config.yaml
d_mlp: 768
norm_place: "pre"
positions: "rope"
attn_scale: 0.177
init_std_qkv: 0.0346
init_std_o: 0.0
beta1: 0.95
lr_head: 0.00444
warmup_steps: 200
schedule: "wsd"
decay_fraction: 1.0
batch_tokens: 32768
seq_len: 1024
MLP neurons of a small language model. Each row is named by its layer, matrix (up: input weights) and neuron, and shows model dimensions 80-143. Each number is 128 + 24 x the weight over its row's rms, rounded and kept within 0 to 255.
Before each neuron's rows, "fires in" lists the words (lower case) most often at its 100 highest values on Wikipedia text that the model never trained on.

fires in: "the", "that", "san"
L7.up602 [147 144 117 121 138 166 157  95 140 141 108 108 123 147 141 155 112 159 105 160 128  83  55 109 134 152 119 125 130 114 131 102 136 115 168 138 110 123 134 137 125  96 152 131 115 161  99 176 122 147 100 114 116 103 143 134 116  89  81 137 140 136 130 128]

fires in: "after", "during", "at", "in", "over", "for"
L12.up718 [147 162 130  92 107 128 112 167 134 134 121 112 115 145  83 123 100 101  86 110 137 111 152 105 122 165 142 121 111 133 117 143 125 141 127 119 127 101 151 147  88 158 142 155 118 127 119  93 163 136 136  74 140 140 178 161  88  88 114  80 143  87 143 126]

fires in: "an", "is", "made", "born", "year"
L9.up237 [143 142 127 103 129 155 118 100 157 152 119 110 106 135 189 156 123 140 109 116  98 143 130 146 117 155 151 124 101 120 116 133  44 135 127 139  90 108 138 125 114 145 111 169 108 119 130 130 178 117 123 103  77 147 147 120 129 144  99  90 163 123 117 112]

fires in: "is", "was", "do"
L9.up215 [129 114 184 113 167 131 115 130 132 131 110 123 143 128 101 130 112  85 173 157 145 104 108  94 178 117 105 117 111 135 112 151 115 150 122 131 175 132 144 119 118 149 159 133 162 120 152 132  91 165 144 115 147 153 135 158 155 171 169 133 109 118 100 154]

fires in: "that", "how", "between", "crosshair"
L9.up511 [119 104 136 126 139 166 114 142 149 113 156  96 134 137 137 111 116  85  77 169 100  54 131  87 109 105 136  96 119 159 128  91  89 104 144 166 151 149  62 115 118 114 149 110 146 166  82 115 141 152  94 102 130 136 114  97 118 118 161 113 143 183 115 119]

fires in: "the", "that", "first", "s", "his"
L11.up56 [134 130 132  99 152 126 130 134  94 110 151 116 167 100 167 147 150 124 111 125  91 117 129 146 137 182 134 156 107 112 118 147 117 116 112 135 164  74 132  96 146  88 131 177 114 146 133  87 126 141 128 147 164 102 142 139 146 131 115 110 117 140 102 108]

fires in: "it", "the", "game", "support", "gameplay", "bacteriologist"
L9.up629 [116 131 115 120 126 140 135 129 133 171  89 103 101 111 132 144 111 141 168 127 174 119  98 102 113 176 181 120 106 157 134 152 159 144  83 144 141 105 135 151 163 124  79 139 127 110 136 200 140 105 124 108 138 131 122 143 120 158 130 123 132 145 131 122]

fires in: "an"
L11.up749 [133  99 163  79 201 153 111  94 128 152 154 147 141 151 132 119 149  71 142 106 117  65  73 137 128 113 134 102 119  75 143 125  89 136 107 156 135 113  82 103 140 142 128 130 150 109 132 139 152 141 139 141 118 173 156 110 125 132 144 116 114 130 107 132]

fires in: "an", "on"
L13.up170 [194 111 155 111 170 120 141 109 135 106 134 187 123 157 142 145 145 100 137 137 135 136 123 146 156 104 129  74 130 130 136  80 129 121 122 167 136 111 129 127 148  84 146 128 140 111 145 142 105 135 107  97 132 108 166 131 176  96 119 136 152 154 136 119]

fires in: "in", "at", "to", "of"
L9.up543 [194 114 126  99 130 133  78  85 116  88 160 139 130 127 125 147  72 118 154 132  90 133 147 105 117 122  86 169 125 162 196 117 128 144 142 148 127 132 148 168 162 138 129 130 115 134 182  90 172 127  80 117 109 139 135 136 142 106 163 125 136 134 133 108]

fires in: "in"
L9.up361 [110 154 108 141 122 126 125 103 119 137 136  65 160 131 156 138 127 100 171 137 148 129 123 148 154 125 103 122  94 138 124 116 119 124 125 110 160 137 167 148 116 122 110  94 191 120  77 115 104 126 143 139 103 169 163 127 141 120 114 139 117 103 134 124]

fires in: "the", "in", "a"
L11.up730 [164 163 109 100 147 119 126 167 128 133 139 130 128 130 123 124 126 134  67 160 141 157  96  86 147 109 117 127 127 108 118 118 116 160 128 154 148 147 144 114 158  98 129 133 114  78 101 135 146 116 102  88  96 120 141 133 134 140 167 149 156 102 130  96]

fires in: "that", "which", "not", "to"
L12.up524 [175 149 143 130 104 145 151 126  85 146 116  99 104 102  95 124 107 101 126 118 145 106 115 152 135 126 133 150 137 142 118 155 128 101 112 104 165 133 123 174 156 161 104 133  94 133  88  80 123 125 125 122 153  89 108 149 111 112 125 119 109 166  91 125]

fires in: "was", "is"
L12.up530 [117 111 127 107 139 123 111  83 183  94 162 190 156 150  83 123 128 114 161 164 118 147 142 132 106 115 126 126  93 127 140 122 124 133 132 164 151 166 146  84 132 102 127 170  90 117 116 146 116 115 139 122 156 136 135 107 132 137 129 151 131 154  88 147]

fires in: "which", "that", "and", "is", "was", "to"
L11.up366 [125 109  83 120 148 146 185 109 152 134 151 120 147 103 139 161 146 116 143 153 155 109 130  94 126 116 132 126 128  94 118 152 133 131 135 133 183 163 174 121 143 145 116 175 139 130 124 113  85 132 103 129 158 126 109 104 113 118 138  67 132 137  86 106]

fires in: "in", "across"
L9.up177 [143 159  74 133 152 118  69 140 137 109 155 151 119 147 133 115 118 117  98 160 123 115  96  85 124  83  84 125 110 146 127 115 111 153 149 122 128 118 139 172 109 122 151 113 120  99 108 132 120 118 152 121  95 165 157 162 109 129 133 114 112 122  96  98]

fires in: "an"
L11.up255 [131 126 162 117 151 112 149 134 124 129 135 128 105 190 150 139 111 120 128 162 108 144  75 161 120  89 101  93 113 143 114 139  85 146 138 135 147 115 145 101 120 168 124 180  84 136 136 118 125 139 132 153 151 113 133 115  97 136 148 129 130 173 133  79]